config = dict(
    n_layer=13,
    d_model=160,
    n_head=2,
    n_kv_head=2,
    head_dim=64,
    d_mlp=640,
    vocab_size=2048,
    activation='squared_relu',
    norm='rmsnorm',
    norm_place='pre',
    norm_eps=1e-05,
    positions='rope',
    rope_base=3460.0,
    rope_fraction=1.0,
    qk_norm=True,
    attn_scale=0.154,
    bias='none',
    tie_embeddings=False,
    parallel_block=False,
    extras=['capped logits'],
    init='uniform',
    init_std_qkv=0.0431,
    init_std_o=0.0431,
    init_std_up=0.0431,
    init_std_down=0.0,
    optimizer='cautious_adamw',
    lr=0.00235,
    beta1=0.9,
    beta2=0.98,
    weight_decay=0.17,
    lr_head=0.00621,
    warmup_steps=217,
    schedule='cos',
    final_lr_fraction=0.1,
    batch_tokens=[32768, 65536, 131072],
    seq_len=128,
    doc_mask=True,
    train_tokens=305500000,
    steps=3991,
    dataset='wikipedia_en',
)
MLP neurons of a small language model. Each row is named by its layer, matrix (up: input weights) and neuron, and shows model dimensions 16-79. Each number is 200 + 20 x the weight over its row's rms, rounded and kept within 0 to 999.
After each neuron's rows, "fires on" lists the tokens most often at its 100 highest values on Wikipedia text that the model never trained on; "fires after" lists the tokens most often just before its 100 highest values on Wikipedia text that the model never trained on.

L3.up556,212,163,214,133,230,200,204,215,224,186,215,255,198,194,181,208,198,192,224,198,187,158,179,184,196,177,184,226,191,198,196,221,199,231,187,215,202,238,212,177,197,197,197,200,174,208,213,174,210,186,209,158,186,188,194,213,196,173,201,216,210,217,199,246
fires on: " ", "+", "ach", "–", "\n"
fires after: " |", " e", "0", "2", "1", ";"

L6.up200,219,194,178,184,214,184,222,215,219,201,232,209,186,198,192,236,174,226,191,185,203,172,193,203,218,182,180,241,185,187,226,237,222,195,192,181,192,203,209,212,172,191,206,204,194,217,196,182,243,175,199,163,182,194,220,184,202,195,193,221,182,204,195,189
fires on: "g", "k", "very", "tern", "le"
fires after: "ee", "le", " e", "ie", "as"

L3.up589,215,195,166,206,226,185,211,190,190,216,210,243,194,209,227,235,187,193,194,207,237,196,160,255,192,186,177,245,190,187,191,218,198,217,183,181,175,191,253,211,182,217,204,244,221,192,193,223,197,207,200,166,189,161,189,216,200,184,178,186,209,225,194,204
fires on: "1", "0", "9", "5", "4"
fires after: "8", "2", "1", "6", "4", "7"

L5.up555,195,206,193,203,197,193,226,198,197,192,249,223,200,195,204,182,181,200,197,224,211,147,176,201,183,165,194,224,244,202,174,185,200,223,209,214,205,221,202,211,191,207,185,197,196,212,221,210,238,244,192,206,206,177,173,196,240,196,231,173,188,224,195,188
fires on: " New", "est", "our", "irst", "ew"
fires after: " F", ",", " f", "F"

L3.up75,210,268,197,150,219,203,173,200,218,199,221,245,176,216,177,209,175,187,185,230,171,184,205,196,200,213,181,214,181,204,196,213,183,204,202,156,186,193,204,200,237,205,203,192,186,153,185,193,194,196,181,162,182,208,180,205,177,189,171,214,171,216,225,183
fires on: "b", "A", "F", "h", "g", "E"
fires after: " U", " G", "er", "U", "ath", " I"

L7.up295,175,224,196,144,198,181,197,201,171,201,202,203,202,216,218,220,205,205,188,217,186,183,188,195,196,216,179,209,205,216,206,157,200,179,225,201,188,245,198,203,206,178,202,187,232,172,233,168,204,191,188,188,183,215,206,175,194,197,198,210,198,213,201,206
fires on: "\n"
fires after: ".", ".\""

L4.up312,207,208,255,177,184,219,225,204,206,197,203,223,193,197,190,247,206,210,184,195,239,198,176,206,222,194,196,203,184,189,217,170,179,234,208,198,213,207,208,204,239,192,191,205,214,205,184,211,221,204,179,180,167,194,200,187,222,165,232,198,216,230,212,212
fires on: "P", "p"
fires after: "\n", "==", " (", " \"", "-"

L6.up434,240,217,200,183,219,197,211,192,177,169,198,224,177,229,189,201,191,188,208,204,205,191,205,210,189,214,143,213,202,215,194,160,185,203,204,187,206,193,198,206,184,207,224,231,191,175,195,179,200,219,226,191,219,193,224,230,244,169,203,223,190,180,183,213
fires on: "as", "out", "ll", "is", "arl", "arn"
fires after: " e", " E", " S", "E", "re"

L5.up155,216,232,186,165,183,181,204,195,206,206,198,203,187,212,200,204,172,229,189,183,202,197,179,225,216,178,179,249,243,176,208,224,235,218,194,191,205,174,209,247,169,220,216,240,219,184,235,202,195,201,197,181,177,197,245,205,242,196,213,156,202,210,188,226
fires on: "\n"
fires after: "\n"

L7.up158,173,196,194,213,215,157,174,214,197,193,215,220,203,191,190,228,162,202,200,207,185,214,205,191,208,199,190,198,218,198,218,158,190,226,192,164,188,199,193,192,206,182,213,244,219,180,204,192,211,223,183,150,191,172,226,215,195,174,224,183,178,220,201,206
fires on: "O", "R", "F", "A", "S", "E"
fires after: "S", "D", "C", "A"

L3.up287,176,208,228,170,201,213,201,195,188,201,179,200,183,205,212,241,151,194,236,212,222,168,153,149,225,214,182,221,191,213,187,210,217,216,203,195,205,212,206,188,200,168,205,201,231,212,200,214,223,212,216,184,207,200,197,220,229,134,198,200,192,208,216,237
fires on: "p", "at", "\\", "ut", "ac"
fires after: " ", " a", " c", " (", "\\", "i"

L5.up137,205,190,216,204,203,231,216,194,167,211,199,241,178,192,221,196,195,210,193,176,194,158,205,245,203,210,215,196,227,207,211,218,214,230,229,207,167,204,176,202,178,201,169,228,209,201,185,198,207,205,184,196,198,209,206,207,222,119,180,183,187,202,177,179
fires on: "f", "t", "l", "p", "s", "2"
fires after: " (", "-", " \"", "\n", "("

L7.up414,196,200,217,194,240,192,206,223,212,188,212,199,195,215,211,213,184,186,169,217,206,194,218,203,231,195,201,203,224,202,159,183,214,192,228,156,219,213,217,206,187,172,198,225,207,220,197,243,234,221,207,199,219,206,190,218,198,190,226,179,177,220,209,235
fires on: "m", "t", "d", "n", "s", "z"
fires after: " S", " m", " c", "q", "t"

L7.up415,181,202,214,225,212,185,190,220,192,199,233,198,183,218,189,211,222,246,194,179,240,154,167,191,207,208,198,189,201,178,217,177,223,218,180,197,210,192,206,177,204,168,167,216,181,198,201,197,202,230,213,188,170,182,161,187,196,187,197,168,184,199,200,181
fires on: "end", "est", "ad", "ast", "act", "ign"
fires after: "t", " cont", "a", "c", "r", "o"

L4.up309,177,222,187,190,263,165,184,219,212,207,235,211,197,217,209,225,219,198,193,226,171,200,223,191,197,238,194,190,213,214,198,186,184,220,185,170,208,210,209,191,209,193,227,253,219,178,192,198,231,203,179,141,232,183,186,214,197,190,223,193,187,189,190,238
fires on: "R", "L", "U", "N", "S"
fires after: "O", "A", "U", " A", " O", "E"

L6.up266,155,186,199,164,213,204,183,208,189,205,189,221,199,214,180,209,193,180,191,170,198,211,211,197,185,206,172,179,214,226,194,177,245,199,229,166,196,187,211,227,213,241,231,204,208,217,192,211,204,214,220,211,246,192,192,211,224,189,211,179,185,199,206,223
fires on: "os", "as", "z", "S", "i", "ut"
fires after: " A", " P", " C", " p", " comp"

L6.up97,182,229,236,215,213,196,180,233,207,192,218,200,163,206,147,189,185,200,190,168,216,215,203,226,214,235,205,235,211,164,199,233,207,210,214,166,198,178,188,196,198,222,188,243,203,211,217,193,210,230,188,190,207,195,225,200,182,189,205,193,228,224,182,237
fires on: "y", "ap", "op", "ons", "amp", "%"
fires after: " C", " c", "C", "c", " "

L5.up307,222,206,177,203,203,196,193,243,184,198,254,177,196,201,210,192,219,216,213,173,230,201,208,233,192,170,154,206,193,210,181,198,188,209,240,165,181,219,228,192,193,187,166,182,236,218,203,218,207,212,169,193,197,191,174,194,195,186,200,207,218,235,202,193
fires on: "1", "2", "N", "0", "3", "5"
fires after: "°", "′", "3", "+", "1", " −"

L6.up527,176,179,234,185,217,177,176,244,188,190,186,223,192,235,192,224,178,194,227,184,207,170,216,208,214,185,150,157,211,198,201,221,221,201,232,173,175,180,200,202,198,182,183,205,196,172,238,214,205,223,213,191,221,198,204,211,227,211,201,221,233,181,192,231
fires on: "er", "ac", "ens", "s", "as"
fires after: "a", "i", "e", "aly", "u"

L8.up428,216,238,210,172,190,199,201,204,196,206,195,231,176,191,204,224,210,200,173,219,222,167,172,182,221,250,182,183,189,211,228,184,217,215,191,185,202,224,222,182,190,184,219,209,235,211,215,205,241,192,163,190,191,220,198,209,185,166,160,193,216,208,172,203
fires on: "B", "F", "b", "L", "Ch"
fires after: " (", " \"", "\n", "-", "==="

L7.up189,204,201,210,175,189,214,213,236,195,196,205,229,192,177,217,215,191,201,192,195,203,200,188,196,210,194,208,215,217,191,235,201,212,246,223,215,197,208,198,171,214,204,187,198,209,206,192,188,206,197,218,190,201,207,217,225,209,138,212,213,193,253,195,182
fires on: "c", "C", " C"
fires after: "\n", " \"", ".", "-", " un", "==="

L6.up371,205,199,186,164,222,178,192,198,193,169,200,201,200,234,189,196,182,204,158,195,203,203,214,206,236,169,156,216,196,240,179,200,193,218,204,177,217,204,210,203,172,237,224,213,192,199,211,204,216,230,219,200,214,146,207,207,234,207,238,187,212,191,166,204
fires on: "le", "-", "S", "st", "ll", "arn"
fires after: " E", " e", "E", " re"

L4.up593,206,247,214,169,194,207,205,199,195,192,196,170,190,207,163,215,198,212,177,218,190,170,206,209,202,230,196,240,208,193,225,218,210,218,219,217,185,211,202,233,190,234,176,223,196,162,218,198,202,215,169,198,189,225,217,188,212,184,219,213,214,195,200,248
fires on: "\n"
fires after: "\n"

L6.up506,193,202,208,180,211,174,187,204,204,182,224,210,205,231,170,216,185,212,192,185,172,194,218,201,201,202,202,209,226,222,186,183,211,203,208,170,225,190,217,210,171,252,197,210,215,214,239,221,202,216,195,189,214,183,206,194,224,210,237,203,180,223,195,219
fires on: "os", "is", "res"
fires after: " P", " v", " p", " M", " V", " L"

L8.up467,177,206,178,208,225,208,193,201,175,193,197,235,177,211,213,190,192,201,185,212,232,169,205,201,218,224,198,193,208,191,230,187,178,219,190,214,203,219,198,188,188,238,207,217,209,219,197,184,216,188,204,190,203,219,232,224,188,124,162,202,236,212,187,218
fires on: "|", " B", "B", " ("
fires after: "\n", "-", "|", " \"", "S"

L6.up38,211,191,262,194,215,205,205,221,203,181,226,230,200,208,188,235,210,222,214,185,228,164,149,194,174,201,212,202,189,205,182,204,215,193,213,198,195,212,183,233,199,178,210,224,186,213,200,205,204,198,166,174,163,196,190,203,193,208,206,210,238,191,204,194
fires on: "old", "ard", "ad", "end", "il"
fires after: "h", " h", "am", "t", "a"

L4.up594,157,233,212,197,200,196,201,216,227,168,200,226,206,252,201,208,178,204,179,191,221,231,206,167,200,212,184,235,180,189,189,213,178,189,184,199,187,209,223,182,188,179,227,194,211,216,231,196,236,185,217,171,181,192,212,197,211,200,179,217,216,237,171,203
fires on: "at", "is", "in", "ai", "ich", "an"
fires after: "h", " Th", " Sh", " wh", "oth"

L6.up254,203,218,207,209,186,214,219,218,255,161,236,206,203,189,225,213,175,258,193,211,185,187,206,194,170,194,164,219,194,215,192,165,195,214,211,212,216,214,212,224,192,239,220,233,207,200,228,215,196,213,209,187,239,181,165,186,254,203,187,209,185,207,169,204
fires on: " of", "ree", "ull", "ent", "irst", "if"
fires after: " f", " F", "ist", "w", " group"

L6.up261,188,215,213,193,204,232,178,192,210,191,206,203,198,230,173,206,174,179,167,199,214,173,208,185,223,195,198,194,234,164,176,230,192,201,246,165,193,240,220,216,173,232,202,203,194,198,209,226,216,187,181,214,224,203,213,212,204,212,196,177,210,217,203,171
fires on: "y", "at", "f", "s", "et"
fires after: " C", " c", " P", " Ch", " p", "p"

L4.up539,212,219,193,176,206,215,190,190,256,180,186,229,170,225,186,195,212,195,215,206,195,182,181,204,199,225,186,191,182,229,222,187,183,252,236,188,193,240,190,205,177,197,198,205,171,171,202,187,207,198,199,211,232,203,189,212,227,150,166,204,199,183,201,207
fires on: "|---|---|---|---", ":", " which", "):"
fires after: "\n", "s", " in", "|---|---|---|---", " e"

L8.up548,176,221,186,171,220,210,243,194,198,190,238,216,187,190,196,224,164,216,168,188,211,196,181,209,223,179,182,201,235,149,193,230,214,205,211,198,191,228,198,171,202,222,201,210,225,205,175,197,198,202,168,198,239,216,201,195,193,181,232,168,228,209,206,181
fires on: "ol", "her", "om", "og", "d", "t"
fires after: "ort", " rec", " C", " acc", "C"

L3.up471,214,207,230,210,193,239,177,209,198,190,188,239,175,200,216,203,199,180,209,222,188,185,205,185,220,231,190,239,193,219,192,185,213,220,222,209,196,190,204,203,199,195,245,213,204,193,185,206,207,235,181,197,153,210,229,208,215,185,171,178,215,179,168,194
fires on: "f", "ce", "born", "ra", "if"
fires after: " (", " ", " I", " O", " \"", "uc"

L5.up426,208,225,186,197,199,174,224,207,203,182,193,196,176,195,181,221,192,191,188,172,203,172,194,237,190,194,227,189,223,145,200,190,211,221,195,188,190,194,197,177,171,219,238,202,229,236,210,212,200,172,201,178,212,223,223,221,214,162,217,157,165,228,208,182
fires on: "ur", "om", "he", "y", "im", "am"
fires after: " C", " c", " acc", " l", " rec", "C"

L4.up251,204,179,188,173,259,234,188,229,210,161,225,193,210,199,206,227,215,213,216,226,206,182,229,183,233,218,176,185,211,195,189,189,200,214,208,184,210,233,189,189,209,210,236,232,182,221,186,196,230,229,188,145,202,174,176,205,195,196,224,180,192,205,203,233
fires on: "P", "N", "L", "V", "u", "v"
fires after: "O", "A", "S", "P", "he"

L5.up623,144,223,203,141,238,181,215,234,214,153,219,212,208,195,176,204,186,193,163,208,178,195,228,206,202,208,210,201,224,198,188,165,213,201,254,201,203,198,193,190,223,220,227,225,209,222,210,222,196,233,232,206,215,174,192,190,180,213,184,194,191,208,206,219
fires on: "z", "as", "ts", "s", "ers"
fires after: "u", " P", "ex", "it", " C", " Ch"

L8.up185,190,219,166,184,240,190,190,227,153,158,215,204,187,205,162,197,172,165,155,177,257,191,187,202,234,239,190,225,209,167,198,230,216,249,186,203,209,205,191,192,201,256,216,214,193,220,231,209,193,192,191,182,206,200,221,187,200,189,157,165,178,222,198,222
fires on: "amp", "ele", "us", "ur", "ure", "y"
fires after: " c", " C", " t", "uc", "ir", " T"

L7.up182,164,185,179,182,207,176,210,261,181,189,212,188,218,195,229,204,201,194,203,174,202,203,208,165,207,228,164,199,246,226,196,129,206,210,196,170,176,245,211,196,222,184,219,216,216,189,190,187,216,224,174,188,212,183,188,202,181,184,224,185,191,199,237,198
fires on: "D", "C", "T", "S", "O", "R"
fires after: "C", " C", "D", "B", "G", "I"

L8.up264,217,213,201,190,215,177,213,205,231,189,214,205,193,183,192,218,240,219,193,202,200,188,168,214,189,173,184,218,215,202,181,216,176,212,205,148,223,225,195,196,186,255,200,222,190,211,173,244,222,192,197,180,193,158,233,189,208,195,172,220,231,241,188,202
fires on: "–", "-", "0", "8"
fires after: "0", "9", "2", "3", "1"

L3.up483,184,195,194,201,268,177,190,204,180,203,194,236,191,188,193,219,226,198,172,237,169,176,190,202,187,205,219,195,205,242,175,218,217,260,217,149,186,195,214,198,174,216,157,193,169,166,215,170,209,216,181,182,217,185,214,225,187,187,190,194,222,234,217,222
fires on: ":", "0", ",", " |", " is"
fires after: "2", "0", "5", "9", "3", ")"

L4.up378,185,227,201,196,201,217,226,200,196,195,196,209,179,184,184,217,183,202,191,210,212,175,174,204,196,212,201,200,226,186,240,194,225,259,217,188,183,238,194,193,180,233,218,224,176,210,236,206,200,233,182,168,195,204,173,207,215,154,218,216,176,236,199,232
fires on: "F", " F"
fires after: "\n", " |", " (", "-", "==", "."

L6.up473,207,200,177,188,235,203,221,208,203,206,253,198,236,229,223,189,179,197,214,169,201,173,168,228,175,177,189,208,203,212,174,191,187,206,200,191,180,204,196,202,209,188,204,222,245,211,195,230,193,205,181,215,227,197,176,178,183,218,199,182,215,232,198,185
fires on: "3", "0", "1", "2", "5", "6"
fires after: "′", "°", "3", "2", "1"

L3.up176,205,236,207,187,208,204,201,195,226,190,223,205,194,223,169,205,203,226,217,218,175,219,205,209,205,202,168,211,267,198,170,214,203,202,238,171,190,218,196,234,196,219,216,184,200,186,232,194,213,239,191,177,174,157,201,204,195,173,194,226,214,190,229,216
fires on: "vision", ".", "wards", "g", "ior", "ward"
fires after: " U", "ele", " A", "U", " Jun", " J"

L4.up388,198,216,179,160,233,172,221,201,221,176,201,203,201,220,210,206,226,214,183,192,193,156,191,174,207,172,199,211,219,227,202,163,188,194,224,174,219,215,190,237,166,251,213,193,205,201,196,219,206,203,191,204,230,203,175,209,203,204,182,167,218,224,204,192
fires on: "s", "v", "ons", "oss", "as", "it"
fires after: " P", " p", "pp", " me", "p", "he"

L6.up540,190,192,220,158,201,228,203,237,239,197,209,186,202,203,232,199,214,220,208,186,181,200,218,201,193,225,199,208,212,186,244,185,204,216,217,208,200,243,197,223,195,214,180,236,180,170,195,193,231,199,179,197,192,194,156,191,188,198,257,177,230,203,207,194
fires on: "eral", "end", "ution", "id", "est", "ret"
fires after: "ri", " gen", "ol", " Gen", "ap", "ed"

L6.up98,192,224,213,212,192,199,208,191,223,203,189,189,185,225,220,227,199,211,199,163,175,189,212,233,192,237,150,223,212,202,215,159,203,190,246,212,201,247,215,208,191,207,212,198,232,166,186,182,210,218,189,204,183,173,217,206,209,212,219,209,189,207,200,199
fires on: "ames", "id", " William", "ge", "t", "ard"
fires after: " J", " Dav", " Geor", "ober", "ich", " And"

L6.up459,221,216,194,197,240,176,225,202,213,208,207,185,195,206,211,191,170,211,199,198,222,177,201,190,218,215,207,169,239,154,196,199,210,220,196,184,164,202,193,226,209,193,200,192,208,204,213,218,208,198,221,179,219,228,185,219,203,160,207,186,212,213,197,197
fires on: "al", "he", "og", "on"
fires after: " c", " C", " v", " rec", "C", " G"

L4.up360,189,190,207,191,182,197,189,211,239,236,190,205,208,207,213,212,197,241,177,206,193,190,206,201,169,222,198,174,216,205,210,221,211,188,209,208,179,213,174,166,198,206,189,233,196,192,208,205,196,239,251,193,188,198,222,215,220,151,244,201,212,222,186,209
fires on: " the"
fires after: " by", " with", " for", ",", " to"

L3.up387,191,207,225,197,231,197,191,220,225,160,191,253,200,248,194,180,189,201,196,171,226,226,198,219,221,236,166,228,176,163,188,226,175,203,215,181,194,199,217,200,190,187,224,195,219,209,225,204,215,202,181,187,209,216,201,203,238,190,184,203,168,223,201,179
fires on: "ir", "at", "y", "ele", "is", "s"
fires after: " T", "h", " Th", " th", " g", " B"

L8.up514,197,210,207,149,188,194,189,224,213,182,190,213,177,201,234,189,217,208,168,170,183,230,188,211,205,185,205,256,184,165,240,216,201,193,196,201,181,186,208,180,179,196,210,172,193,193,195,187,199,178,208,175,194,196,186,211,210,185,224,215,188,213,209,220
fires on: "M", "H", "B", "I", ",", "D"
fires after: "\n"

L6.up624,187,246,207,205,209,178,202,226,215,191,202,229,190,211,193,197,178,198,192,206,209,186,175,209,184,218,199,215,193,188,192,202,208,217,273,181,220,211,209,193,192,205,207,203,191,179,185,210,224,210,198,214,229,203,204,196,204,212,199,181,200,211,194,206
fires on: "s", "D", "hy", "h", "t", "a"
fires after: " P", " p", "P", "p", "pp"

L6.up173,206,243,207,208,207,209,194,197,195,211,181,173,165,237,185,205,208,207,181,158,180,164,194,216,201,259,203,217,218,206,197,199,195,209,193,199,200,198,198,214,169,223,216,232,205,198,214,246,202,245,205,191,179,182,214,205,234,174,210,188,247,198,162,225
fires on: "==", "===", "t"
fires after: "\n", " Con"

L4.up84,226,238,206,191,192,213,199,215,210,180,223,209,216,191,166,204,208,214,221,226,210,191,199,205,211,192,194,189,218,210,222,194,200,210,221,189,178,200,195,184,230,212,190,214,182,172,189,214,210,215,181,197,173,159,207,206,200,182,176,213,200,180,213,209
fires on: ".", "ubl", "T", "nd", "g"
fires after: " U", "S", " Rep", "U"

L4.up348,214,231,213,208,208,188,180,203,194,196,189,202,179,260,162,210,205,198,225,174,205,186,203,188,192,212,188,237,204,200,193,174,208,194,201,198,177,201,234,181,171,199,221,232,202,197,174,210,205,240,168,176,193,207,207,211,189,199,213,215,194,185,185,189
fires on: "e", "ra", "ce", "ff", "re", "ly"
fires after: " O", "b", " I", "d", "O", "é"

L8.up490,202,200,203,202,240,210,215,223,181,200,207,240,177,222,212,193,200,184,232,191,211,196,192,184,191,190,164,207,197,222,209,196,205,235,200,212,188,235,218,212,194,197,198,232,222,206,192,253,195,212,196,197,207,181,238,201,211,194,221,194,195,238,188,202
fires on: ")", " ", "2", "1", "9", "6"
fires after: ":", "1", "5", "6", "2"

L3.up88,219,183,220,177,247,197,203,217,194,205,194,228,202,201,157,246,218,233,170,200,193,178,177,222,180,215,216,198,206,181,213,215,203,237,200,170,182,220,186,198,202,210,169,206,188,221,212,182,213,173,205,148,201,169,201,211,190,192,196,237,212,242,231,223
fires on: "–"
fires after: "0", "7", "3", "1"

L8.up388,173,204,213,185,197,213,212,204,197,193,208,219,203,244,182,228,185,176,207,225,192,175,172,222,238,204,201,204,219,201,213,168,172,217,209,191,204,204,209,214,184,176,218,212,240,203,176,208,198,200,217,196,183,182,173,197,224,147,185,205,179,218,181,197
fires on: "\n"
fires after: ".", ".\"", ")."

L4.up319,201,226,212,193,188,206,214,210,222,194,197,239,197,214,208,228,165,238,184,220,212,182,172,156,200,190,198,213,208,209,217,199,204,183,196,214,210,225,187,200,198,182,213,201,242,186,190,236,193,217,231,175,235,201,239,197,212,178,233,183,204,223,208,163
fires on: " the", " The"
fires after: ",", ".", " that", " when"

L6.up49,209,207,186,182,204,185,179,206,239,166,206,233,220,225,174,175,215,194,176,183,197,197,180,232,181,207,191,198,216,201,202,183,224,213,225,204,213,201,219,208,204,231,198,167,180,221,225,205,189,234,205,213,221,194,204,191,244,175,182,192,172,190,192,198
fires on: "ou", "ur", "er", "hy", "ut", "I"
fires after: " p", " P", " D", " V", " L", "P"

L5.up615,202,207,234,190,215,204,199,225,202,184,203,223,166,254,212,194,185,179,180,194,219,215,181,170,202,190,186,216,211,152,194,202,201,192,197,193,184,210,214,183,156,186,217,208,223,218,243,221,226,210,225,145,187,214,178,202,215,190,177,214,205,240,179,180
fires on: "at", "o", "ur", "ch", "ap"
fires after: "h", " wh", " Th", " Wh", "ou"

L4.up71,174,195,227,165,209,218,193,216,219,180,212,202,189,219,207,214,198,207,204,190,196,211,212,211,192,203,192,209,184,214,189,223,180,194,236,160,198,196,230,213,203,261,218,189,198,213,246,209,200,212,173,200,183,193,209,198,206,211,203,235,198,235,194,214
fires on: "e", "y", "ir", "and", "w", "is"
fires after: " N", " K", " J", "e"

L5.up402,182,203,211,184,231,179,192,199,202,208,253,224,223,238,185,183,166,232,181,199,179,130,201,172,221,176,184,190,205,186,200,195,202,193,233,194,209,183,206,212,182,215,209,218,221,198,205,220,195,216,182,205,218,172,188,211,205,197,199,177,214,189,211,181
fires on: "i", "v", "n", "oss", "u"
fires after: " P", " p", " pre", "^{", " rec"

L3.up59,196,220,215,164,204,212,200,218,197,200,195,220,204,198,204,199,214,239,200,193,200,191,210,217,203,198,185,228,177,215,220,222,233,230,192,210,193,183,190,197,205,205,215,188,213,200,191,193,212,187,239,204,217,172,234,251,222,159,202,230,207,209,175,220
fires on: "m", "z", "%", "ens", "c", "ass"
fires after: " ", " (", "-", " \"", "k"

L7.up610,152,205,196,186,227,202,195,200,226,198,205,208,198,180,207,219,189,200,174,168,188,186,182,211,200,235,216,192,190,228,183,155,186,204,220,170,211,199,170,210,202,235,210,214,222,201,209,180,211,211,230,201,219,163,175,209,209,166,214,209,179,206,181,226
fires on: "op", "D", "z", "ak", "2"
fires after: " P", " A", "P", "^{", "p", " C"

L8.up324,210,251,197,198,189,171,193,204,177,220,213,224,203,228,223,222,176,172,183,215,201,169,177,218,215,212,202,210,242,222,211,172,178,178,226,212,214,240,196,204,181,187,203,219,214,192,233,192,207,197,191,196,167,166,174,189,186,176,197,207,191,203,199,182
fires on: "==", "===", "\n", "|"
fires after: "\n", "."